config.yaml
num_hidden_layers: 14
hidden_size: 224
num_attention_heads: 4
num_key_value_heads: 4
head_dim: 64
intermediate_size: 896
vocab_size: 7886
hidden_act: "tanh_gelu"
norm: "layernorm"
norm_place: "pre"
norm_eps: 1e-05
positions: "rope"
rope_theta: 10000.0
rope_fraction: 0.5
qk_norm: false
attn_scale: 0.125
bias: "none"
tie_word_embeddings: false
parallel_block: true
init: "trunc"
init_std_qkv: 0.0698
init_std_o: 0.0
init_std_up: 0.0698
init_std_down: 0.0
optimizer: "muon_variant"
learning_rate: 0.00466
beta1: 0.95
weight_decay: 0.061
lr_head: 0.00673
warmup_steps: 200
schedule: "wsd"
decay_fraction: 0.85
decay_shape: "linear"
final_lr_fraction: 0.0
batch_tokens: 65536
max_seq_len: 256
doc_mask: true
train_tokens: 282800000
max_steps: 4316
dataset: "wikipedia_en"
MLP neurons of a small language model. Each row is named by its layer, matrix (up: input weights; down: output weights) and neuron, and shows model dimensions 32-159. Each number is 500 + 50 x the weight over its row's rms, rounded and kept within 0 to 999. Numbers have three digits each.
After each neuron's rows, "fires in" lists the words (lower case) most often at its 100 highest values on Wikipedia text that the model never trained on.

L3.up203:438494461511338562395474448534560461426503434550480553485529453440490505432531462595467506645467438442537560390536409416490441525576472547434603488472511561465496531446511484488533535467398487562479533476519480547524465522433543561510395510524546493579502551540585481419601565498595468463442541470510476531463490381464504449572468542534539511497517453541541469535478464532536426435464
L3.down203:595480504495422497457440393506436493502533438554514579559517543452504537519470525544455566410497560491554454537489452635547469510500482539453514457474452458502452503437490532503566535508557489429423552517523425528445525528445538530433481531527517528584505560424581511390553491429449485462548519469479536522462490350522548506556543472508461486439401516596475489508562573511548554500405
fires in: "2023", "2025", "2022", "2021", "2024", "azerbaijani"

L4.up547:498469425489535513408386575507447443592389503452427494498439481417431522466575437535463526538484499525424508461507470553527570454468523485471553553492478478481514463427413554513440503535483580395515501535496476465544496493460487511502453463416497619390595548546424403424542473478496483494486527522577531576521556491445542496455469532367598528464572464551527408494495489452514540506562
L4.down547:548455459480481545457531505578514515480559554550521525402523564484557586554574509559548474601484488466511456470545464496418584573468456505428445491470527482501492576534565491453579432512439426482457527445502388490487472594515493522603484411520526457475488450575481525468441452629495525456579522467473462485567454545510500475553505499520576529487542473454522486558454518554479388501488
fires in: "she", "his", "to"

L8.up658:460536555415566663551594525418518437472555566482483540519547518477519511510516518541459496564427437494547532571547474451480551501478590504601554430495481490542440520446450542562420505563518502519516524532547546518456496586457505552534416448449476564370555535596478397491431481460462406531460502552555499520495548543468466545591515610437477539493520418508477453482493456539400528452482
L8.down658:418436561473502540473544462484530490566569452452476521458497533548566620467456506437474497496515605484490537497456585423557580496457466527531523606598493475529514554469395481537458548484582507418592537462455466527440519492446464462569492543504468556452460493553491419459482569527509532478489535416499489598485549543449511573600513538452501547509494369467478484489514487455482463500581
fires in: "not", "to", "t", "i", "team", "cannot"

L7.up789:539574434462427556499523523585552489539466547534475455535573489463517410458430443438501435415419539477522592584600606521510433564477529470511546481475521417477453521616445540506494464458565550555491478410499481602498525489476523589509457508417557549491508464569565432455532470494418499540399499506549604511437562476536484548562517472520492513611587595514533513435453496481483353483505
L7.down789:583526447501559635451425523535488535553642515571532472531505545532451457497468464465468534480577550474489373476511500492429463545560491453529519544500454438405507587484505461500568482476453471495456512522468478387562377565527556509592396543481494503433555553501460481440525517582452501512518497481601482501403469513478417523523511507540564586452502513430509496412458480601486484526486
fires in: "to"

L10.up786:513613462584560418460582469514550581547518428516510542573481482520553457425504439510465478597434497460482389466462520485552554491498537499469508481547516425488509498445497494470539491485418569532484404465568542449507539487538489437530428596574539577494564563602511451485505444440527510377510515526519495526501514460594420379439436579500584499558492490486448478525525493533554379527396
L10.down786:507549517510462511458468500536594568433480413506471565506587532571508555458558566529521495553537479468395449501475486421474505590468414538506571429559496400509519567446536490462559417492543545424564562440523540557511473538685519501564473532496460549471478492502523544509501480446485450458453406507481450545543527418471494437419383547555441493520464493539450542512445446526489483487483
fires in: "a"

L4.up460:530536526486392423523464461524481550531484518511579506460454483482524477471512548527506647603526569500539563537397485440462446371523484505468475460530498550440427512469512485576382495455446554495382480565464540511536475550573545405468430514634419495468519484507491524577524473451500501573487451596516520520544472409486504538358502441443541520546515500479519442462552474505531534423503
L4.down460:549414480476568457536492578551542472485541492534468455485521511495455444510516576538394526505500414380519432505525502431500424577496489427522538491508405442552564527477531468563571491566521490472519472462455425548425515467577590461434514538535518510470436535598507521469450519483507474432545553477556547467467485483617522473593409419569400518502384416527530529440464466470520469553464
fires in: "and", "of", "quran", "or"

L5.up629:506483520483471464560486535507436520494527582478522430480419522472455539431461494434504548441477605501540518522425511491443578491469589544518512506459543542450535504519483439606424488529517467604439495524502503480452527535601458354534542535470488509541487518544456571475532539521504545551482446600529561461376500504456534532500459452484537442478513456417544603498552433626521486425606
L5.down629:399476490555587503457509497522582526511451533545590463471478464502492544525552536436554479431428543410414594467499448545482550559480569490562530480516463466512508527491528514478451519478479617509511565444571512503482502478488483556452546379503573494515496454489535562480454541497575498512408420608462474486444523511467531569458610485456612509449630441463501504437581479592586597446504
fires in: "in", "however", "for", "on"

L8.up351:552518647506416485543500575478496570565549569527499467512476502497461417492432413448578535418450466535479438508467535463578397485487455437512507483424497520444588435469480496505423468562551500431526511589513513544492520543487507571394509480498555481523502585544541451448461432489485542520562416525405475557470528447532517429457542437520417445514447458478559529498472410430522522502467
L8.down351:491539463489553486443453480472456493533462558506429524477493534450478495448607557560476420434519445542587457424514515542504463406494507532425531540530493541439557509497440486477579471513568453526454568448462457510514443452462495614416502569457432472592466530467504485460451578477543518504521527465506513408454532542457474526578501408497519445545663601479499469468519536520459453477478
fires in: "made", "and", "gray", "had", "received"

L7.up299:546517449393429476527526530454431476475445582451530454507470560427600494480527538584474439491472528569491505574477471611515549499416497461472605441481461497526526588517527358420444512492532444476444528495434417536527536588480548524596429388418525568515492507518541523568426510445462514462545556533500516524540439511491481505537535437575455564474531527427472516533492549496510496509503
L7.down299:481530545500455483433477532470490504516439493537483493500483488469538424477520543561615546559462505453579471443511463394493417490538463495487604537417412546472503515382486539375423555553537476532412479468425518547562579444578441610460495520462483557474546478449586514497628509452451533446540476528439479486531436512518478535457551502490537545487489530468559528495487541477490500483517
fires in: "that", "which", "result", "review", "date"

L10.up853:476491479533457517423481534612437509430530410486494466436473567465534561551530480394544464524470499561609496444485485510366588531566441417503583415576438459502494409518518528463546488449499439474574554518467505457484493557509521449515424596601497521554522533589551462520600479527568521456478399545486442455404485445480537622411558533482523441549492437514424420453529480526540499492504
L10.down853:480525465554449588594513537528598473540516487570512503401439520486509535559386482473499445506517507434588530449515473633504500481555470483359604492500480542552439458486416519441535458593458496559449485609481504486494424468643549490506535488487540566516453513522492454496400496455519547583405473527494583486538539541503544403575466480474506519472433425459551455570490445472586531465596
fires in: "is", "in", "was", "as", "has", "would"

L6.up660:412481560532465501522441512483506514448572448460557415460508494450541535470487373587447437532500486507486396498512539452565490525505388512551526439522494532473450480556508561488573506480494482381521585476487515545518516544544455473581433586550508508490578479518495456532441507521602498504517411498393527580419542469480427484494526539539546504480470516492507590519519450486509466534537
L6.down660:579495634613529500508522469512479443579477517501545466468441392488484534531500489481452549500563431435516452471550431519414473497454471541456488506511504495464501452484591391429525493521485431493529498559424450542522452423554601499549542379568486470436547520466502560549483498548484439601402415562531448497541521524545568555490466490494555440487432493584490570407547570502449525548506
fires in: "on", "with", "and", "microbesonline", "for"

L10.up138:502546508526513482512571516485418499506483586418515448527537458485468539500524523575463438331518487484561456378481484497371502499500542551465580495517482506530544419496525442503431535593516509500455553538435461469447524470516541481427471555516505515527543496484475431485347479480464553605465442537498520587508504435406455577513428492444395525456563438496521462351539513467506471486484
L10.down138:497488490504527498476526513523670424398466525522474595456408476523505492433471500451438527508513519513471494504497520463489439503441546557552566536484466546575502534483508458505539585487510404474491508467548465576512412480522584551499516492478553457437548529505630626451629525564476473507525502513435470587506436439455432535461524408486550511449535416537492510489462521555509420513423
fires in: "of", "for", "with", "in", "to"

L7.up457:539568433465433520519438481444477575537513635553561514548421532531483571470503490477532501510491601482428553395493411554422530512561480518485449458481471515462552499490470512501453508485520382523552552468555444447480637551466581531530553449511553473491495517568434455579412558430498524487525515542499517523435529506501511438529444558562546475559476437398494407449399525502434419558497
L7.down457:542472561453540456442551414613558493493537413556488426453597482490530451469560460541395518530505498489542493519503572475572422465489527472488549478497513556491446574444444500443614538502447579426499460582504531509499390452501414499467455538491533498528582465476583544495549414491538484539472515477553522462525471491465581492461596474410457574476423562535548430506546545505534462410553
fires in: "it", "was", "had"

L10.up157:609604529508495493486557475595494541531470520589506435583522476439494492473442576512469560509465484602438405396530471528492520533533531482521492454562474434555462561554468479495535452520530589450513564545482538503600468507422415531551543590605605440450503533530469462538525508496521513407531511441437501554472574463426494490513472361512425439509560423410515449463535536491425515520515
L10.down157:533513443511451497528594573548477459508543463434536452486477493552524483425487507391633560522569551484416456527467482518491445503414461466460523544524500539517474465589502387512485479432551504395562462415555474457557573637594429451533508517543478507575499495475580491479521426458479495405496434606511475474503529432563562485497516380546552523567427526497446536543438471496488485456511
fires in: "a", "awwal"

L4.up357:546303389513477476504444548467561426489467553515489462538508570483468444427525501404599533529521574499433451462480485468482632471499536443463549490532564499494560505577465532495470488570507496550480474542558453535504538491514473477460549503549566536499488498495577484486446544478450642433458405565526536496433447472409451450618553551566492476516509525425526518383492495451591548459554
L4.down357:467563536529542486498484461547467484546509541477471483560434561446459530559487535514388528488453478482457628440580483461535539514497449596475506505532492509510498529520520444437528570544446551529546542516494546548543516398415502482419625574393519459522469455608532534533471566543521538489434496495504425523442490451556529561475505492367496475435586538495592486478520511616482577490596
fires in: "during", "in", "to", "by", "at", "throughout"

L8.up115:495485519524499506514421472502471449526460613533511449412449525439511515479467365506510430528344514499582525508484582592416485535473452458503526458432517480489517455470497467476492449534462515508556510509499489481460469429514573552539457502565540551548501524556497501550552512443612451543485478493536508525386528474506533612446465420501495472515529496519421485497460496532487488578494
L8.down115:496549494513530495424450537412642463555563519512535508423522464513558485555466558496416420404600476574477530376558468458525462456548451474448538448552463588513499490428534506555537516569503536519517458450428476566492472511550431547542504477499530437489496446585522515551518533505477448523487498518526538412550469482517460425604537468533511522536457554569498507459575522532476505537494
fires in: "which", "that"

L8.up852:496526578473506442507499495539459562527445472495463549523463525451523454493558450495623487507472567531545504476456438432499560460519486493479454489578571441517475541509568490461483489509478494546583484426485426457451571517579397552588580500533521545477540460569463488520554515569491517509414541468548569593457499550491545473496393441360493531454467436463406503523453551566550475467542
L8.down852:518474390513510463511507551528551593461496434540490505468486542421476584494514470471560556567530550514525483446474534487538476580449568548516502520506493456560492464444493556446478479426528433599578548401560417580535501506606511529526612528596539441586499495488465557473540413466596459490485488472482548502465436512515520455524475417559400470499511503478535497476568463481452445482503
fires in: "a"

L8.up7:498554478455545434470550521459492493454577516479531427525498438479543513547495470450467384518574479441444569410523472590562499506523589538464469416512467518347415444508494536522586507449538486473501467553497403490521500490594500438497497554544498554541406509466489514541418509472416610480427456443505482556532562461509495458582471542509557571498548497499519486444478532531530494493506
L8.down7:468511475482452627501469497605501469498423526534476525452575491531525452489505547535556479498472463442548441443580562430460499495414504482564533526522519463555518530455471480489501543535533453564513409585374466507446476507624570421472588443458555426376614561448426472505515509532560436533577512447532559518545522478449527480435490492546512490439457442588445528505465458533533489515453
fires in: "of", "the", "in", "were"

L4.up89:577531462552541395477507596562521593481573439428553499461618467526576540511425438478435429460456531436462512499412502531472520493483534503500543524485448525498477441598404543548587515491526509467476516525591527496486532458433484506389454466458554435483524465490478473444484476544425493430508447526492476455552552419505498504477527511391557440492540473548602465471513447656434431480485
L4.down89:525522543495457556472418539466550469467434513535575510509451418357502512525469497638481525518454506471490459501493522388418478542472494510537564546558479487495447404592492415485481583627463514489452552498458568440554519465469534591387544431552516474485427488564513558559478463455349554432448410512523526476467581432582524525558516442470529508563504480478520429414556524577518428418523
fires in: "of", "to", "after", "from"

L3.up375:468526463435526456465467523502527508399532621503522429458447425546403473499466500540508431562531488459500470378444443522458485438528473479518482466480541544517633555474542412465494475420509506611448524482538446552516530521528443475495478552538515404477554461564538487499445464509484608553472534509471598662495509432405448493410495491501591521528453504432503595531524449472590547440506
L3.down375:550478486463458587511490488592499428472551426490542439579469462489492475633538482481473574479555495407534467551511523556479471454488465444566588597643408529606460527484453486505540471443482492491464512490433531549431461493612515503559511551517458466485539510529445486529537445487431527512574484470474445439517512451526531492519500566546426469448450473518576577339535544527542452454468
fires in: "of", "to", "for"

L3.up331:503498441472539376512487447517598546446479524504453491510403554529485426480521430585550465476569548503421411493522496448516487518593454445494489499461619415482439469523439508486409496443493460568534491516578532515580508505538582510544536485536465542356483499459511519469540560460471485458523419467500519583448567575475509507608485441571456519468559471406511489500538499573564467430554
L3.down331:546570404529458505444433570532502500559457463503421548415508471475526546522482386393537561501519497502605505373496468422515510459434417470523506596512484504537495581500553531587553431447404436445543542515475457493447475424537518564484500436437508424473558572501499548489424483461520434476499476479452553475477507459542511493530529481489541497532496523436562546465440525581496400503399
fires in: "such", "these", "this", "of"

L3.up412:405478525448473516571502450518602432481483555442545487518545596410528414602518427538486443526367511471399540520519550400538456425506446456440503471498526592492490594509451448458512528557534481472563557411507534521544424571466507495550445456458540507410408421502512523504521488524477463590566557510496472538559545494484442433492464500462439553494494599449487521518575503460447466498473
L3.down412:473478453483438576492447504503404515508508494496543464444545457518494497448458572452554565521478587525570512526492453478483486524579485418519418510457433529493586484587546584502516339484403449477523556463411461420566547436596483505525542499476533497420549456535608574614363446494514538503478554463527560494466478486480463475504497463543554520497482447394526500494514487502487539498437
fires in: "it", "what", "there", "years", "to", "bucharest"

L3.up878:427523414509427419474461518521485402392493558472437431553441506523465481528494479605516410507483572465444450515531462525468537465469514499511537572485396512505358454485484448455499508475516546543518528508513547561501469483582500564504429486554542530456451449528483474510456506567572505492505417420551502546458521450569578627434549343500535577599594543398447523538567432507502521505484
L3.down878:532540542510537518434533488520510408472504517598439477438484466580525490543482528466393551486492537439470472457502476381525509523535512548489429479500525458494535533469510480401636474452444379493449489490509458530401424570488444498579506514531544434518477560492522463503449479539533506537542610528421519503619453509507596425569510471560474590463389526533463596572482602476485429492482
fires in: "which", "of", "that"

L6.up646:568453503462533577403548529453487576430427518541511446576508493503606524473516526462463470514568433530463539518488504498517463350474491473510542445554471444516478488501487517529485605614412621464443447494484462432467454525482507515614477513460466555490508483603463383459485500461382494497439469565573593561541459481455505520520516437499489556469574471471456541466557535505540472480485
L6.down646:464467491517522552458477453571513612514510509525478485543522526569421473500562573549406471378500566457580449384491527466480432615480483491414526545472519493576496582555564483499557517506398445398507499417428410515552374540519519491628481492442456478432534565486529507508503509446577510398500460527484533616480493492509467552471501519495498442509487422447544481542460557547473523407438
fires in: "to", "can"

L7.up327:482512545490540395538443537512510499523481447464530547518457538504469529485513572447502517415423529533397534439518476474533553485562497488525593480449495535544526566525453420469425542543552591556458515521512421498523522600496467436524559491571462447479507475479450525485486507573485626463421402494489390522409540523487474578485428495542595453462594473444564531362545582552515536448581
L7.down327:519498490534506468566498524537520419449432508468516558495391500514427494540519577502524445452499543421390519487515433451499494528508571633495493494596516494502546590482472489420559524535551556580487480562536536520532505410524498497443604425492555505495556560449539501431451495458548486552426375550552426584394500456519457532397482459444524578495520499505586429569510579630431520525566
fires in: "in", "from", "for", "by", "to"

L5.up601:613541521563356541516507531470456564457520546520555421532452473477582428551560511449436571460461422534485497541405516597595484477507502506424449421430552537462484445554424433546451530525491543489525494539528529568529474509397522517466461463481531477484566581564529421600486539501511543520452528542503459493473541457500561480526422442419478496445533569466518487425545462522504574474542
L5.down601:557455502568456505576386527533465450546432529575443489471584608509567471456465508528440480678516490561522417454542492466521417440471511520540547552533462525533501530543498441528474530468505472438466555575460442456465520418560559419495496497546509543528432451456482563528466506584515501554489478435506479469508580403570540481547565417424481570501499422429519512502505516439501519540462
fires in: "and", "2025"

L8.up396:518474512526462538537559523541493551460493495533478399618395511562380527400480486487501474450423518533559517476453525550524467487520502439445480554568512531481528546511559468457496432443520447525457549524506413549487545558532470483564428564505471586531567465566426526417487570571429524472552400488443440561571491476442456532374421483396501466476474449532570517465579548485474512488471
L8.down396:491533416479512496525544399516524485476475496458545544367542542490516525575475472521548538499545479444514434446480501472484465504561453494530586563459428553486476478497523495503469475432521504547495468510459488487445524485657610518540506532518545357514505494553535517454532481474477506457528493504453495507555541372463490540540452442465467502443548442476487504435510436619543460475475
fires in: "of", "within", "to", "at", "on", "from"

L4.up259:431530444452539417425455458608440477506557567477569456515461543518535561498466534446551437466542438538451397552442422485389531386536544526557519500518499536479557513578539394505482544431534566545399512579480488481502516421555520558560501513567566525481475478496511505439414447458523580476494513517496545540483486433487453534485526421461612442555575487410553560415606516587522572456541
L4.down259:578507528562553538548500538518584454530581488441466437495443428491443486591453482487520471529497466471449459446506514536566530554497402548583584620541448518563529436370443453455508612492509495488460519527486455531456482497534467447482539599549465491510538497486551525424482506569524552444428506476499362528528475411498446518501497484473531584437546535509575526369564452559492541461492
fires in: "of", "for", "from", "to"

L7.up258:446628459489432499505480521581446412511539462459605479494443475461493542614435511557476469555400556467511436477446484560448467428432478498467450482589509487476465516475443527513491505534518535514493522508495438493412571478489363515522431420519583505449444395588475469516521414467567549500417482509513527442494540490474603528459464628443559613484514460502543565407595562587589508497518
L7.down258:558537507511512505507550486553482513450412471532459466502509599515500426533503454542464434480473543428485406526428512451516533499441514497605548483522429578553549569532522472564512520469465563451470491480465534477479540389575478460549528536537519507406468508575558475532512531616366494529518491449457472554443472432555565440482516438516510488430487500435554554543461518491519547454424
fires in: "in", "to", "of", "on"

L3.up748:509501455513526436450548482518424530428464577474517454527424504454575462465458533392472555506492433436534500483447412509464453412498570507495521510398525527483477474538556506423517466475465527512512544514580509439594518451516479525457414472537469533488434493494464460573467594445394443544501564489370543471636614541485434594565496492491614474503518535491467427490542490548512569529441
L3.down748:415558466550557526560533430513551596440626504460447554527521460425504531543471536458483335538513528466468570579450538536465551481517570456443536444531517513566443528511420440506545585473473435567570521403505491472521517511491538531486426475555544483469464467477465485466461456513485526458470605387536510500489474556361497526413512577435537523432502419539494499515497506496495510470580
fires in: "this", "it", "have", "anything"

L10.up281:483567548495484581553481602474494460408527461498523448402515525498512548500568449554525445570469561525516391445437498520503517429425478522471528545455454546460432484484453463451433502547443594444514609477424395457462491474561489496602505603510528595536509492558383525468419421443505492569458473549604510505503588412487553496533460490425468515509510548560506421580625493558505535469501
L10.down281:552450516577520456546511477538458460496510470594502483464472470552508498555531485386492539408474474524505530487539478470569435521572583505540518506533453576490511399497501522542486544532564567480496535493473460470521466463739574451483479448472502427453482525462564427600421556544555409499541538512488521535477485448398483519583510492503494434506498464538479473519497498528456570519437
fires in: "and", "of", "in", "for", "the", "at"

L6.up510:508543445508526465598451511491552484633586511515545476480397457455573478453444513479534458600419545538528609533470543463551504414535595534480496521441496545499460485502446489468538491506539629553552511497452475545457483430546507477536462419494568510469520476561543537526493468511431543520569475480435538452457452501480549503449464437468488486472548413433538470523516506578520449563474
L6.down510:563424506578448520473442462625555593439554455512460476484564534509449449525563618576462470562503499494365506410539518435504496559516503481482475491450547516494471502580588454500509548526537456510466503469393545523512409377591523531585458503551491536506457435480454410483448517558551548479523402468576420448519548507605469470539498465466480531428470491513518612455507466445478626510462
fires in: "that", "this", "which", "a"

L7.up45:464532437447409609519505467528470582545453548469519497589529481520505564440474521442536466523455512570483514503492481541393522506578597477527526400481471532400541501558374488542553454504530523500448463398526552469484481566452532489497430469557488501485511490546462427540659463572447494501558444478498422580505492471470430568485483487472519497485574458512541531510550527536484510492498
L7.down45:440581453472557593547481456516477507462544565445426524442448520593559404572489487434489393509504557470531499458500425490522499515491517525473541438486481406499481453434497512462446552453464528526536440451464510521513462482581490511498422403542555527467488501569487460417523507569417590527455433407524474555406507562481501545545433574595583461469455457418510501466393551527515546470486
fires in: "to", "have", "would", "will", "cannot"

L4.up450:538497497444547411519524464394520513409458586492503460423472464409505579546471473440544547376527533464439569468507467537508453454535573518444596510462469532482518501458532404422470461465463507560524447569446401423529482552574490473541566485528506511507534496498491493467475569472463462519485498554472415586536530450437509522498540543503633542588484533361483478514531502477515495452505
L4.down450:556485473489475518531503502405491491496578486513500509513588509475517486478490432481528534478514459489507457537553448509474592551461467406590415450440552572534593471451421518471611601557458462527484528547520399489547423493476423500506490414610525474509461483402532553529539460501400448490480521442418547473476473572544542535584529514549619513486542536473559572445501358525516510513581
fires in: "it", "they", "which"

L6.up590:539500509488471412422521550574539443556536490454541504473510504503478501528511533423501531505481534496510510523470545575522597452473519463553449464559499442467486506527407546568469506426546533544467537510492492586447498466441545371450514393570541357530505549538567580507387494495551476472569458509495513518474464542449463552482538538475458441481529552563443562484550478494471457564454
L6.down590:581389518439483406428569500504549563550540450560369505450455390445587576498511506473481568474529499422497519490630449538538504508398423440415511515549507440477484561503544546424498517443466468527481573435544447562500454436500482449513525492552479427444462419514462515567500427500590574462562523540529520532496547418553419438517569471489459550530504475477422481521498538525455533530469
fires in: "2022", "2025", "2023", "2024", "2020"

L6.up290:552521531471461462466552587496453462363461473558547562538490482502550518483508455452518407390513519454460540546535434485509582473546496551536462441556521392399418407511574583472471419530427506445431598576532503514414539527502497518515492506561533564549547530543467536527518493539535501516536505494582461528533435514456427528443500550400569500478493514547443422535467553505486470603588
L6.down290:545565486538514494505502470476441521535470555504479587474485478527514459507477469476433467485496471553495404552524469507581482505457481590541551449585471513588455574504525560498466473487464489513503466586476462414492468504658484525437516435426503502492504475504473511517515485490473471510476489548534535453485612579521663544494510510515486529541433433531421479510540423578513506453431
fires in: "was", "is", "be", "not", "were", "now"

L8.up276:502503540464421511576525553413427489505604451560467532559525435435558434507550566534530511548498532491490448550526471532507502476453500429516441484499417507541480532472449427516461548557532536427566444443593509581573545468530494516411458495424475525504510449482447457475400555490468487469485617546575422534599519414564492446450457410412468521539541431424428400551479516467452463527521
L8.down276:439554419488584505507531470578435444417464609540527580457470579555496378485466548426467477557441489465554484510554592502514463461494486576520539521518526519537649497600548534441480487563522537553512432512542456463463455520405439481606511460530460437451510488486453566475505504500469575534508497379438412500480520479508434465481477598547532402510480417590539596404504481517532568509544
fires in: "and", "mile", "highlighted"

L6.up633:496492523537474489578561548367591512529491442607510529532488496500456482514478476492481457461483504378520583390562557399508498535436536469551509436456488476502418511470396460516456495462579478635515546511515476537540430432423534500378486486590557451500411545538516446428597542546489535528453441522551494470528437558466448524433550418402525505480503544546571520407592539561478535524569
L6.down633:502458506467527484457479563529474404545603441505539518538448516577505456509470505499403495493541458459516425557461525440482455466497454497605514544482472513534449491452480472484530486395533489474502512460436531573406551442422582472565505529555469442454503476468326547496499542524524514450414529338575441593539541489484498497549512490459494491503432528563443518481442523542467462453515
fires in: "after", "to", "time", "of"

L7.up203:441517519422474453397470524464517427431548526504543455479455532500503446377437542474330534466526487534584525439572481532597600445608525581496503455460521465471587568562460436488427464481487538549497504455512524544480436573434511556497501501404382465586613511534487513469494428528512470574520542494581523497561470520498553464542559494501517501556532430582443492445575468560498419424469
L7.down203:466538448527474422408496499516499508514533483546463558450575582492447530506443510465447494392538509596496477558564500492490530516555468535522559363539485449494475566431518396480453472415480453440430520526460535512468463591606526465532574537568446482519529480476498554537471503476431493458575433494538474523489529556468547452465561489493406524586492439548463501489465502500525438447463
fires in: "2023", "2022", "2020", "2025", "2024", "2021"

L6.up380:475599449467458380487518450456483528471478542403494481538504512574505505544433482461521451526472565555485495515509529574498649435489491494468504601521538473548545559451457485441448528407573450522537523464538456484522582532520497501574483478502438496496539442570489514470448508514456472542435487501492513588554575556503534601512484399529625480523507525381469548527476477522510554500420
L6.down380:551599451473507629471420505532638520464554534549470527545512471507523571453494513527529478537503437473590559380497412413459466532520576504471458485436527464484466501405452507529510586545482451412576572466490492532582475514383428548569405422455540466506511475464549525546453550498550488479480495502440575536460529517559571467545468526601533531544477391466479525530471482541506477517398
fires in: "which", "it"

L5.up852:555534452393492452474498561476498482404601488401490497509501590494457566528554430498418482512493569469461496550442458488536497428599589571506486474524515520462509535556505456477505468571471512479406469567509499501456588523588511436475458552494521522500569438584437380556474466487433527522525389483504528508433516517463511571462472450503560558419575473528503505455494463493411467419457
L5.down852:532523496492444537518554501471486524493452429596514450563482439465582427606401568483481515507568541506523466467510554548495447432484449463533608560510501540486493536438436539480530492578564517463408507524459523491469421452553572517545583464488517452445501555533614433592586427473501573492499523379430522448481489487543457448480441423510449513577517462475592503457512444507581476471498
fires in: "of", "in", "to", "for"

L10.up107:582561486453465503483537593578490588546533451474524499518483534471562456504460577440461462536529522524435445465460479461534531509450482450537505569603419406502487498526434537468580477488439455486519536452540581477599537517454427509616472450521536534589492479614502522451433534480472491456598444513499516574469519483439531434448413442522519469491456411471477536611532479613486495549408
L10.down107:554526557459487494459566457556565503429499508502555486467543517503571443488461450513498511566510412419535467584477461401515499514449446434474488573616465428552449474416501488494516436470584513537502526487583474512469468577465448385497543498570536543473423528507487462442606436485531469514550444391496454438472497574506487464452473536542460490511469422414475500529524454588508503435450
fires in: "a"

L10.up572:506499492458479506596437565456499536473467510485506460455381516518472429475515440543518370573457525556520507391491495472556497424529603462429476446511472475603533536487437587463521493453501479546479513564524483481483465525502423496448504453540584549363523514515419541478551528587508553536484463515501447557429485570443517545567445479552587472497466470543549524493534429607494538425471
L10.down572:378412487529412458500518478527520496537592495503485553521523532532571490508572534483540470482571434536454466543521511557567442554481498544511435550506491572429495512521510464505642488552558518446526475493466446475545403475750554536523493521492491541440400493530492512548471469430498521474470500484508543461505495430470484481559536491493477473424517511469456509514466545407472474629494
fires in: "and", "its", "a", "more"

L8.up823:521417485526495422517590503459434472442521529550489448542545477441475504518526394576490381492491469537509552441562507514496448550540597523526469481494468538500472553509440430480522547430503489618468437440447465494578430486481502439402485484461497475495484497506525546499525500424517540532493527335489447502592510487597609499498464519407564450536509498456562563416575459439464479477417
L8.down823:499516499488474484548425479507567498512483550470502549425518621526540453478551552463548517514474496597572485553539570539498488435497416502507522544503502524440468458502508536424495424467476458448450474460454515502434443484574438542550530502496510532498548459502531429478523495613535477510508483682538568531370499466412479600439535576428470542448493531585455446470415517552577510535586
fires in: "on", "from", "in", "between"

L3.up264:521579459419446485529516441536571453555501533501526547500451544431429474465500541574534443500545471448445449505458434455561512435448567545435510471529493516468512514517542523464549461539577542514482500433465476573542581557546506635487522535507483440498546534549508480535597384508399483558460531548489545545490590464621472574464497490487420481478599454387506480526559498546531487355450
L3.down264:541532487458487476444336617464543549427449491506475530550525431523493519480479520499394500540458600416631536444583441515472461543522437390527551466471471543535501471513537490483455536508540521501537462521469410461434501448610545522462429460501461468432504509481525538554440539498554553504522504459527536457517498574520486563471481391494475480472498503456487572471439448473496500519501
fires in: "of", "to"